{
  "activation": "swiglu",
  "qk_norm": true,
  "init": "normal",
  "init_std_o": 0.0309,
  "init_std_up": 0.0356,
  "optimizer": "muon_variant",
  "beta1": 0.95
}
MLP neurons of a small language model. Each row is named by its layer, matrix (gate and up: input weights) and neuron, and shows model dimensions 165-292. Each number is 128 + 24 x the weight over its row's rms, rounded and kept within 0 to 255. Numbers have three digits each. A neuron's up and down rows have the sign that makes its largest values positive.
A block is one neuron, or neurons of one layer that tend to fire together. After each block is what it responds to, as a language model described it from the Wikipedia text at the highest values.

L10.gate4:130100136134150103097145180105115099114112117162127110089108091160121092133124149102117122114106115110125132149126164111152098160145111111146141155160146141099094125102101119142183147178129120157107152095161068127085091128181136136157149156131134113152101152127104110112132133143147154080145088126135119131110138130157172164126078142127100108114134100146162122153139131110134094159105
L10.up4:132149142092102122131148123103118118175134103178172113123127108074084122152154114067161168130147139148080135131116125148110063141113103127123121138142102141122133145126125139130149142150103114130101113119127119161155145160166135136110159129166147130154088081109129151134073081128147138122112119125123144129115129136143164113103104116133101138133134130127135125128119127090155108131144
L10.gate108:114146171086131091161110109086119130179130134173143165149121148122129124092150172124112111095187109107132144118174123137131111096113111153123126141100102140092093112129094098118129173132137175107145145121114183130112130122116148094153150127123137117163099113127161127133098145124127095096118119149080146168135162093160105146128134122168130125140132102149137128120109131155146113133103
L10.up108:127140120115114146127106119131123143090137128090135114110117129130107091124122143151127169136147130105138099176117120158126172157093177122117170130092122140131171080131123146112135092099139103126114114133136101100098123165108150119127146183108085136123093157128155158124103151178157173108111109141167128108076094108145143172154117110115151176095148123177126137096142085118145177117164
L10.gate114:159134137142108121106077141122091107114160146110124142100116096138119130133112164125167119145156165151195135125129104140162099135130135133114157102133174144099096128125046114163139129165141177087107089112112083150135113168118120120112133121110114109128134118149081092138120076083159113143150109148109134109121157106125128107103126098160087127114143123113094128148149133148119143150126
L10.up114:108132092172130144131115103076155134115114111100129137124171108130109132116113105095097091145136152083137101120123098165131091154152128128103139133105091125145134126088127154109122108130080123089111102120134112091112119106126087085083139085105124146155113122171115115170099127161145139146162114090129142150147166132134159159131118144130080114092155114134131087085115120173142105136146
L10.gate182:115122162119099147117139154126141133109078124123150155129129105129165145165159078139083101133137127124174105132114083141129149133119118135128121148133114129120152126083149097112135120075143138142133105166125106130107121146053164109112147142136146123112160129112132105137142081102133164134102097139121105154136158155127100117099131164175142138150112085144118091125131085148122116102109
L10.up182:124104115138147116122115126106147095111135109099162117136166077114109137093137094161135116134124124152156145136115122114132145158136105107090140130121126126153129137158114139133131135132133161106118159081083118122109155154117110132129168052102117101172118179129094084136102096108125131111113139150124175143124144157087150108155082137095178129110122143092144133090086144121133114163100
L10.gate200:095133143146181123171129088139139162187144144154160116117125160145108094149138123141096098102114154102128133112138142146092133129128113132149153140188128142149130138128089147144154116167105113152169140093137143161117118120186079124079115087153123129136144121158121128109103126127130118124159102122129129158130148096170135162170115148141132182136159123120156112131104121146146109140159
L10.up200:125154130079138139130159134153131135137155182123107120110158131173107166119114126158129101095118185124087138135116129150103129127119145097118156136155086119130121120135145121162136111165147150149148143082097156155151149093122118117141130103158159123143167141111101147111117164108152152131154150121128125103101169156167111075113100144072102095147101126094144125133126148113147136125111
L10.gate231:180076138128112116101126107161129171142146134129115124140147124151150126124145125111117090157118126152147100172132169122132085142090074106115118112134117123143144085127122124106130120127128106115140116108128128057097111182180134130118115102128178102168109142139135149156137153125133064140151107111112111149154145171128164088135106126141114156105102123106099156098158111115165142126102
L10.up231:133115151124149138148141139120136128147119112146112142153122116118126165147125099107069137102143123126094100154147093081110171126120081155135113131135133163118153107107170137105127142124137112129066131166137173184144154179154125124124135112113091090131124127126128115185139113139114108154134128117145140184116155104121150142138088147110166083090091123131118103107126121110109108120138
L10.gate265:080110118114114122148155100109106119143152099135106118104164126159127174138135100169136117125141146151127107116146125100163138132094131130149115123150134103115128109074125108118083182122145132085157163107128148117076101174139153126141159098089138100129112118123114149103092075087149181141133119122112135161099156136149094107116156098161098140148110110129141175164168177151162137136102
L10.up265:167120103106132129080133156107128075144137087155121125107114147119108112141143085104151107118127141164099207124147087110158140118134131171125127107131147107131098137167148152103153131134106122135164133102124148127134129125170089192154143168079148100109118124130165102138126107147117121121132133128135117123116104133118151105159114113147108116124140140140139133126102160127161133110139
L10.gate282:124143141112088153129115170111124118118154065143175064127108136152125110112073157115125102103132112087112178103050146127125150121093136152138110163121086142157169144119153130112139155141155125179153142082120147144121128114139163112109122102101156124142115160160126107110136145126144170138100123118093073180131140142096105102148133117112118147158121119132082131138108119197148137120104
L10.up282:064138111130159162104130151101114115102151154127128130120148147122098182079154125097127145141133124108099133159095137175126120152127138146101119145110111146147126119093113117120174173107117099117117063122119138156130168132114170140123092129116134127099128127162092146122107138130166064116133164123098106166145096082137148099124125144134123167126097124165138124163101108145138140119145
L10.gate328:150117076142139112139121167116082110144112115120095115128118143145134151152136087096121118113129098184141145143140066123086155130128085164109110185103081146128127133097105140122118141133129117122128103163114137139102150155123094193143167120108109114153108164135119168109113115138145133142175149117175086135110137112152111150133112110167142084112093105111140135143137096118113146154118
L10.up328:099130097090120136118136153163171111154151151144130147153140135158092147164123102143128123152141150104116099172078116120141135083156082086133107101100089109107144088144091102107114136119137116111157132143124117147084091150112120137152154116138142072145130109127130139146173140150143130124155171101175107150155092165139111107134100166160119149086162099116170121162127185122133148161082
L10.gate356:135127156106143136133141115122131123140157130122152091130129161109100136107154144111060135141108115141098152154151157132108123162154101126118135123131081116104092129142111113111171155166167125104127120133140116121113141155153131144135149115113127174149088137103118122118133127149109149107137144125087147129108068123132143100117120090114134157126147118101112178158132122115115134100132
L10.up356:100123131108093133172136158154108124111184103200121149113100143145145103158146078099113096106143138126121106131135131087067119134166123102166112158144152164116096123139151137094190103176157137176116096126069117138093119151124143148149132071127136163116124128129132161102096129111136164125132099127121167112137149117167135127141122121128111199099140088099144108110154135161149154117103
L10.gate357:099150144109142090129176189115075137125106078094093135111140153117168127112101132126116102127117120141162125163143150092143141148089127090134161118110124126133110139117142165136141085142124144091139123117141149127152121162095151105140098118074136128130135134156138137129088145174141161104115119135097149150075175134098136118133187125120119098122138151118146130128085122126094101093132
L10.up357:127137160124104165131165100127129117140151097133102136145159144099137102070140133096131119145125109136131154083107112128162104164147159126136145130149119145128165106129116088127151155173129132102140099083174141160138164138107177124091102092133060107172129141128089145140067076130132159144095150154090119110129149118143112128149154113108099138114157101164097167126145113116111174119110
L10.gate376:153154124127120130135117180121152081130164124133132175109160130126116148142119100114121091130149114157113092117155164089179120136159124122102142114087147137109123138126105101157113115083151107087130097096138170164122131170146127147140148122151147076134125164130098117075096061131133136114147124109141173103131138145184143167124130098117126134142165128190104114136095140122108109094148
L10.up376:108134122090138094087144094095145130167129141171130134142104135172163163114147143134128103118139138176100148133112114135114119111120127159111111140107110145142106168134102146171108178140157113092173129126145110148129111116159120159110143096115145091121116137171095167105126108118115129119132165115145089147106159145133146170115151129127161102139141137095119125132119138153149135133101
L10.gate480:099112141105078140113130129086155169113120120150158151122115126110108135119129113171116140118128116114120127102100143145160133137123163137093139145068133155105132103133110142158103122136125096141101139170100127136127115169146126099131144135145145134111089159110123142096123134131145154102094119151147181103109114137137138106183127135139124100119097119099090116080099128156129122116136
L10.up480:095123129142096116157130177141108154136122111141177132097083123159132104119117129109156107075142104106100149117103147115132146153116109148110149134105143201136156120146109161145122092100157165117131122139129105121133129107135133114144137104122103087148109122109150109130106133089144137121151121179121139181127147158092152115133142129127150150123126146135103163122088124115129153097128
L10.gate666:104137079134116107072135147090129110170102181096106162104125137110126060095085099132121106157148122134151122112129121191117160110140167141081149170145114153115168113113149153148122147125166102155134100112084086117106118119129138115164154087143139102080103125115129109177114104126146127060124137096126124128162165150097143128115120114132149145140129107150151143107092140126142102157132
L10.up666:112146141119135136124107098136154111144091132119123093150109103127099117095116105149138137072125102125156157098120135139170151153095125191130107120119108145169115144120176125151128138162126149131167078080094087087126087089118116138114174127111136156141101126142115149174126106125121144105135114151168125135122130133170158166125144148140119121161143140143123143136096142084130107143120
L10.gate751:133170078128141124144142173131119152109145098103122117127122110080157112120166111109142128120075143159180156166134103160125132154106119130141142109122133131127100112139105172144077120108124109148174154140102152138128153180133110122126154113096168122134107099108134113119121145125168114098112115098137112127183099142095138171142144127156140087103145138149121096114121113140105078115170
L10.up751:097139132120194121134143095122111139150136139132126112098120165096142134153143160109079100131109084141130133161104117150155122144147174104096151180138100173079122128136108133143125146149130126083134127149142083150123142138100103143178116152109143123149142118130121160121126111102113108158068119148162156136140128183141092210134080086149151137127130148168098130111106107142148136112126
L10.gate871:125142145143096126122162139169137126074131128126115114125130115111106134149136114132134102142116178173134094109121127111110132166117126146093138126094102080122166117106131165093131114130138128064129136155167135086100129149128138157107156094103168121168110131140134160108160120106125156129140121126104148156119129139119167149145122137128130128165127114136104146087097103118162090064102
L10.up871:096130149128189100163111133172161155127166152183081130134120105126166148131131137109121104096112106159147171125082133127151115115121123145151146150145124136106143077144102149166129179142141106128120120107126120098141117152109141097161104160060131081161182122153116212171112139109104101092108146113149134128123138135135158128150108138149103144177129171135109125093122176161120100173169
Description: Passive auxiliaries before participles

L10.gate41:114133176096128157141136146113137127103131167158163145173096161117139114116176122128092110117165144145159144148203132113094113168160112092143119173097122154106110109125159113108134127057095134113142106172134157156136140111113116115119143131128130136127144108118124150146118089118136155135151100171109154182105195092157131163117101115124113131105131156144103105110138078123145124132115
L10.up41:127163110140107143133087114128180151149154099099149172142147131193115097156119129118152127131140120097162110103143116131139107196119139144131095109157139162109131163123164100129093124087138119096099122119133121143134121084090146121165127136155135108161127152180138081151139132099065140133084158099154165170129134127115144156151131156115122143155166128138136107157118117132176126136149
L10.gate49:137127111113122129102106084144058159132110114116184084105128104155107135134110134079147168144132146157100098157108146128132144126094142139120134148153127109127084110124116100136163133120111128091120122163115124124130115080128148138141131117190134131159125129102134112120109135097098124105115149197140129131100166133147147130141148117111119151156123109121119135109113135118127106100168
L10.up49:113110092128118149159144097100154115153121128105105125144131119123124063142159176108108163125109171125100114168091129174143178148066145125095129137142167100080130106114113120120179152140156131123075133144131143109157131075134143070135115173145131132157143125134128164155113129114125146150125152125128116115146164128109140116162113129163107158110116115115130131103158140122134136122159
L10.gate171:110111148116155113124085142138131173105150112126104142136104118170126140115170146089117104118099118150156113129167107157167112131065159165146137153103155101159089120094090131062118117131131130135119155099116105140111109122127147149129146135101103127121114157117098127088117141145120155167105089127142143133122118108146145083113141124148130139128132102160119134109111105100097172147133
L10.up171:115109094122120110113138155167097148163076122139079098136159133141136141133134109098136133128116096119141143136139147077163143159131162147087180149100110122148134144099109133073138142146178130131107148136096116154093159141157125128127122094124129092150147172155101111126137123119124125099112159061147116088137113118158142169128124132155117139080131099094100130140112094113091123112155
L10.gate177:151148110135146150164154129149145173105100099181105124129105134130132120123180133105157151122111095123071128116166140158144049098173167126162106168130116135174077089133110118095113111163106108139110127106105153153107110145143137107175157128148129141147163137131169166076143095121100153140131125118139110131134160120129113132100095127126094136125115136144150118121147110154150139145126
L10.up177:155124146151139130106089131118138117129130089087154090110157116114143116149131158133079124144078150079121143119147182136145146141118102142100136149113076118119127108124105126067124107135167126078141129145141121162170146128084114121145130104096112140150091147198146143110118073118139145120153143067116150161132130116138168129102140131137159128120152140121122140105108081100105087161127
L10.gate255:147136113126106123135128133129128142114137149160146109110149185077150083138130115101129093132142118095119137111125146108162106086121151147139109223080130117121169070135140168126105134115146115094111149108093138099136122162184157125102135190150113116152122166103121126130089109132163110124126123126124131132090128149137171102131127129084142136121143134126123135136185117156152119112140
L10.up255:122152135146098153118152131076114156133078145157162073087113135135106115138131135121124125145137106114099102114114093126130135115133128121144139143157110149108173140109114142098125163102139112137150115109133112135199185098133122143120127093112096097117145143119124151083111135138137125109158106108141100130115117139110150134138102129148113109139076140135130138107153110164169118119140
L10.gate314:128108106099179105139077125164134141110147139123151168111143166094140098126159109109065100163107119143155135103116117149139151125128155152160099162117130120126175112132142143100112155124138112097123146132128129115125110124090121131145162182100172171127107080123104127133148117144142105144160118157140130169152126103179133106156149151089111129105140157168159135107143116127089124100125
L10.up314:103141116146117131122139084174111132134156143125121152146130153112122170204106154119155117151147110142122172148108117104114119136127139158086211129122120134156152122147138114145133117099120135128124133115122132091141157102135145100112149151165181115154155165153158090145152091109072108100125143082175143166105079099127117154116124154130114138113123137121146167081142113098175112127146
L10.gate320:130127124107099062110117132096139116110126180116124133125107127171118128123136114137114081151113126150122087112119096129119134132121143127163146128095130101126148126117191095102128121126149140136123134140149122108098148138125122137147101141110121121185124172103128143136119108116124099166118131122171101136142121122156124127145118181094114142094110120087100125127140144065130109131102
L10.up320:093163116133110127105118078112115120137139183162147111153147105148173113127149135122124112164156143153141125111126083085130112095168167101146155161113111171143128128122122114133149128138144168121129145164106161104118125107134127189120119166091112143128117117116144151128128173120107125127120139179135065149152163111105134155115130088176116099115134115115124117123095166131095159134079
L10.gate336:167124089108141145127096106155141177073166163158101109100212142126136110120130151111119177103145194142143152082135121133108119094137103099143132162157116175123108119120155103099133129119088137109137137139120106155164169118124172108139117098130137140139094160150134153124095148115133140157138093140137100103141123096138109145140128153097139115151146098137113140104149101154128124144068
L10.up336:146100159133134122105119155147137129164177107115138156143170187144137112095101112125092124132157175103121137126124113139111123136130090149125161131103133163107110152110138142138093138119106132156083110064071177099112167134119158113118113119120145134093077110122115086158165150156146122150147133143076112143116101113161123144148155132129147143138126103128137069124130096114139092168125
L10.gate377:145163109145128108124111121130133117110127129133122112143094152163083116090123135124159136135082131155131128120143072124136158123123102162173162141140130130058165087142141118158142167093129101137138102138189101133138148112140167126116144143108114136140129132154126141137144134127087102119124086120099136139113134114119158101133116112097161150109144125116145154151158098124119117140122
L10.up377:168108120118113145119127101126120193129133115161135138141124112151121144157142167144149120126114125125126103091120113179145121120140144147131116160125118093088134147123142162135135106103117124152109089120184121107114116135073183109134144137128119159154177134096176114105146134164136151124139156146164143116105096104146127153136132159127128140127121109147149141153111153148139123149122
L10.gate402:097123141117121119134126129117093135143086166135178117111118169079170088116133149116059155140096167120110175114077121114118109144118142074083125149136119119080131102130133138119150146170142076155164137124124121111125150127093152127140144143140139154118087103080131126118132124140160143125124119102092107153152144149137171157147080112108166138109137148115083139115121142140120149160155
L10.up402:149137140148126107114177122137152168109150173124163160120115173116101123158134111101126101136097142118112099167164092106169107156118152132144135133109094092102142160117073191069127149192132170129141161146125122145077128106157108115108135097101119089066077115174129115135159144121136113127135137109151107194079128111086113104133145141137136157123132126120137131094141119151142136137161
L10.gate483:115097100178127120118103098091072148098104133134088116146137117150094104121072116127161116164130143160134154118143120132103140147094117153142157139118117114117161155142111120107186136117130069106142122112135149134145111121081119129160154159138154153150091105154155101147103126159174139101147144076076101124145146118154160130162146171131135123152127123161154123079132124111159081127112
L10.up483:147119151122114145133103116143108173109152116178143120130072151115139138129092144116150132213122142161177133131107101132152116163136102148145139145101086107157089111088169144145151165163096155150134123124139123125136147154114125087125135129115109162112066124132141125152133126087136130150151128103123158157116129125137166108136131134125112124159129128141128146125151136097129134115143
L10.gate540:167116187106089109114143157119113163125147125160142137150127158131099119127172177125101125111174096166136166149128119142162127122146161146092118114096119138128167152133157133128148133159088165135158151113119169123105126130135149099114161091100124125132086103092131133103138124120127123131116113116104129124141117108148121164091132109111168149121165137150104098116142151127083101111111
L10.up540:123143124112101117135094103114128185148157104178130127156134143152098126118122178156112146113141128146109112131121092158126161107129143076126112154115120150133140131169114148106139117169157133119175102131130103154109106109120143101122133123164129127167115098146121118131108141147109151164104119137115125129097135151089101102063117159131121137124125119114100143114127129172107147120101
L10.gate548:106139137142127152124143127084121148094124120143132116119135136097153170140122165146138134163120137077107151131142113138061125145127122114076149102102140129152131147139111180087152147089130098105126106125138105137123129133091090162099161133119153139121109179115115151142117131113149111107144106109161094132104083163116149135176108134150149109099167167129126175144102127128160148136133
L10.up548:159099089161134139143136133124128150077108119115161127142086123142121110138127104135122139147139142170151122139138102114147096135120119125140087127192136101130124132131157110138137171105138134124129133122152110148131136143132127122106139160149138109169102163136141171116149141098127152161136147126156120127116150124134106126146124100141131111110143108166171146139148115133123153071102
L10.gate642:133139144103152137079107114071155118109116091136142148140150127136165076101098160112170105151195093138132140115153122144138109147132167108101108117127113080112136101158131131100128147166158103105101139133129119127152120126107154113164151129167119142131139076151138116126117090106092104129117114166102145117160133111110122092118133112122076078102171096097148116093088102145128148128104
L10.up642:100138141146137136124150099129156123155093124154142149086139132115100102106114074121177105146125132171114183142128144088071145124142125102119122133176132151169112115115131105116126118160160108123132121115122085163135122169098137173207144106123125115106146082104129086152137089076116166118162143128151103136079152122152123164102131102101112088110166133085124141119170109110137146132123
L10.gate819:081171167146119107097143117139082165085126105168106137118157151127142119115090108153141146174115150144187103160144159142138100126132095098141137113115138140091149075113145120127142148164133120147124199146133168095174150144111121113177136157140137145125134132128118141127123066184164108145125104148137123177121123106169185127111167144129124131156125128128105117110078118163126107098108
L10.up819:150102143154127148111067163153116168113136107102126130124162140161105188140106177157057146130160126130145137161110130101092105142146097136101116166115057133133118112100139138146124158138145099100091135134113108163144112149123117103137100163145133142089094136195100138127063136139141111130147130113138110130127101094154121116165116165139059125184144137123168105158105169107154120176168
L10.gate887:136130142115146139175132083137110121136124119114172149168194135158164095091114141095124117194156108133154088155130090128098161125119145128135154128081114136143160120103084179119107132122067129140114122136130119129154122143124127146124129130090101087119116123107120113138145152093084149123119118107138086145151126129136163138148101112089141067107148160117129159116135135124100132150115
L10.up887:116144126110117120161172159161154137146174145129177155113189129154153136138105119118129104147154127149121177108136153106080139127149097121155100151157115166160105139123118147089163133131144141128093117168140124136129094112141146087103121118110149148147134151159121111157150185105132115087087133172162125148137087094143149112103142119141124185167101152097164154144163149150106123146138
Description: Prepositions and word prefixes

L11.gate161:165120208098068114154112100127125135142131122123155135142157100133128145136118115103145146070118139081106146087131124131126122122137097146123107145124160160116114107122093177112127114139135178150119154138130127125109113151141118130116121127129109179130146090137112127114124145118149149148125089145112100080132212171107136151090083135135147147156122125092106149126134100170107131151114
L11.up161:132095113116120160145205139127139142158129175149129173110134096155104106136139091125120133110145126136136161121163191116130181116125151147107125140087132113154105147088140110147133086139155142127120092087099105163150104104165091115119131156136131171089083108135142134078157169127149112151098113117096113152127128098125109113143147161099131082115128097131164108130159135127120134152102
L11.gate654:144156179127133119125151125125112125158139125147115114105153106119104145116104115110149087097129156135145140149125149135197100104143116159143142102080140116118149106122091162084119140130157132131117148111131094107143099140085146127137168116095129113095172139129097111148128121125140121097080098115142092162085124143073176121118100103141119123162128118169111133171147144163103145129111
L11.up654:147105132131108078136137152097191131174147125166122186125135119135126127111159138145117138175143146176123136112164113099129115136152111165119134115121130150100113084122130141106127137090167137053105145128120130137097145110148130119107159118098111063142099101125134073154157104153133169116159122132133155144144130136149154109116136123161129130152149147131118130136170108123103126115145
L11.gate717:115111145095128049119100142171139119137178120118123139084176114142120137143115097157116102183133138151139142126117125125179108131096074151106118116159133111086125135128139149145125150094150119087148138094164112144097112132129110146151090135132110125139105081127095108133104124091160152132116122114125107176113151170102083132165135132135124135121137103128135111056106096121127164154118
L11.up717:178161109113107113082115139145139138162088098116122129146154165147118122138135129132137146149109100119112162101132166174132112112122110159117099102154117149148124149094132120084113138108160102127069122145142132133124128161131139125139132106125148090143144129109141116122153105101116162145125139131105142130166098199083141119107109166110111102115071107167145124092106148121165128141127
L11.gate893:090107135121094115107115148100147141128156105157097123120178123150077153144099088132122108150145122126112135140136136121136110108103140173121150104145171125124117129073113122115149211121147115137120118118123122118097103130160125132100159100111142122137143135177145117103138066128135173109120075125092167170091121155123143128158114135177110122128110139128125110104137119159153105141099
L11.up893:126102124123102101101170138112148141087109096138174112112115126160116111141127126132145123152111145138147146132114139107120110152112112138111102107099116155113105128134138147089158154134158114134148153117091106088103097166134127126110137095085151096145118113139095126075141094120142142113120120141152136132058119150128121095134091143143119165138148154122148122099140164108159126153066
Description: Before a past participle

L11.gate74:095173131118129109114105141170137113133115099157124159155158137167132150081106133128105095119143144133142122090168141156137109140140139172162120103107115159119141157125193123159159125133182114095113147121170110108125133122128178120096139110096131122136155113100113117121136125127125144089084143105126125094123129131117110128167172154135125160135145096156116167134116173161114101144099
L11.up74:092114140119161087154068107155132132145124162087135111125154152116100140137155165089139102146131167147135117117112105130110147152133136101117171142093121142175122163144140097134121119109134118135112138166154092123151184168103169163132151124161111123128086111108156162149120127132148094102149120081105120128127099100117173127142123130179135140121096105148150095102140139093107156115183
L11.gate206:121149129124109130146149131095143131134133061126109120163136108118170147135136158120138143125115139164119147136151134128121098118111112085152151143129111087166135180143124103103151119130127160085158107093189138095127134130124110146132160161110127185129119119118135143149126176118112186159141095132120131144056152106153143124154151127150127082098122155107133086139131113164120153107115
L11.up206:126131115180102134137100062114108160155137125094150112177166120120137151093195158112156110132170107166121132134121123120125120146171151109131111130136139112134086118101119134120161153121163128155137154133089112086099171124144154105129130135128117181100121167124120099119150148096100174147119123133147106175139175137102144121130168132105104137136127095131124154148170107119142137149117
L11.gate264:110148082118153121142096147129123125125103131142115135136137108166142106183162049114121103162117143127119114123165155089119125156155125099124108154106085093137087077123156106138141126159115117123121117120143111139146121120198167133121084131124133099131167126089138120116114134089132122150160112112135095108116092138117116123162203130139145156134100167138141170207097137102127150136079
L11.up264:131130156092133139104129131165095128176110135083151123132129134132113112127153163110119122108144166145099116111130125121156144115178107149170168123099131176169123138141102153105103100106076160172106138132131124128120131139116122104116094121106123183126139108109118144110135184110118107167118097101082121095073142160118136110220089151135122126143154116151125169127115087124139102140126
L11.gate292:147143131101100134103122118168080118126126137160097089144141114134160173137105155106155098187142109169120095175140101091112153127112091105135108112157045110148117148123137122123132133139142109139131137122091144157121180161146179132169163146142103143146167126143144153084127125087136165123106104099131094127106125118131157135145132085120117138102085136144137138100103114099122159151134
L11.up292:127114151120110113119145103158152096096146116159093150140117163120076117120129120137105119126108101128123112120142134137085066122131146114194163105141123117113119105132117116113092085117143138138132172145105130138116145149129100122134087102141117137156121141180072099123137133094155121129083125139107064128136082124136155105107140126115091128117119140148140082105104162122090113162140
Description: "under" and table separators

L3.gate296:127127148186144109129089141106101150110182099130174135159073129138126092121157151099171160183179120119185158200138166101138109107104111128129144131134140132102109145140164141116134084087134118121117132086125137148092122161118134104146074123106128142132128154141171135100099131147107152175097120116086174096128123173106143122155121135109106128126170131106136127077155145137140133193109
L3.up296:127126125112148117143136197149135127116111151141134140102138136106117131135128087152099102101124103138169104127104151127116118156095130077113140142128099185139154173165120145107096106093097089115122141128160153098121131145104126114173141130134156106102088173149143143129135119118151178165109116120103133190150139130116148161090118115139107111133146155138122132160134153161147095120107
Description: Approximate-quantity comparatives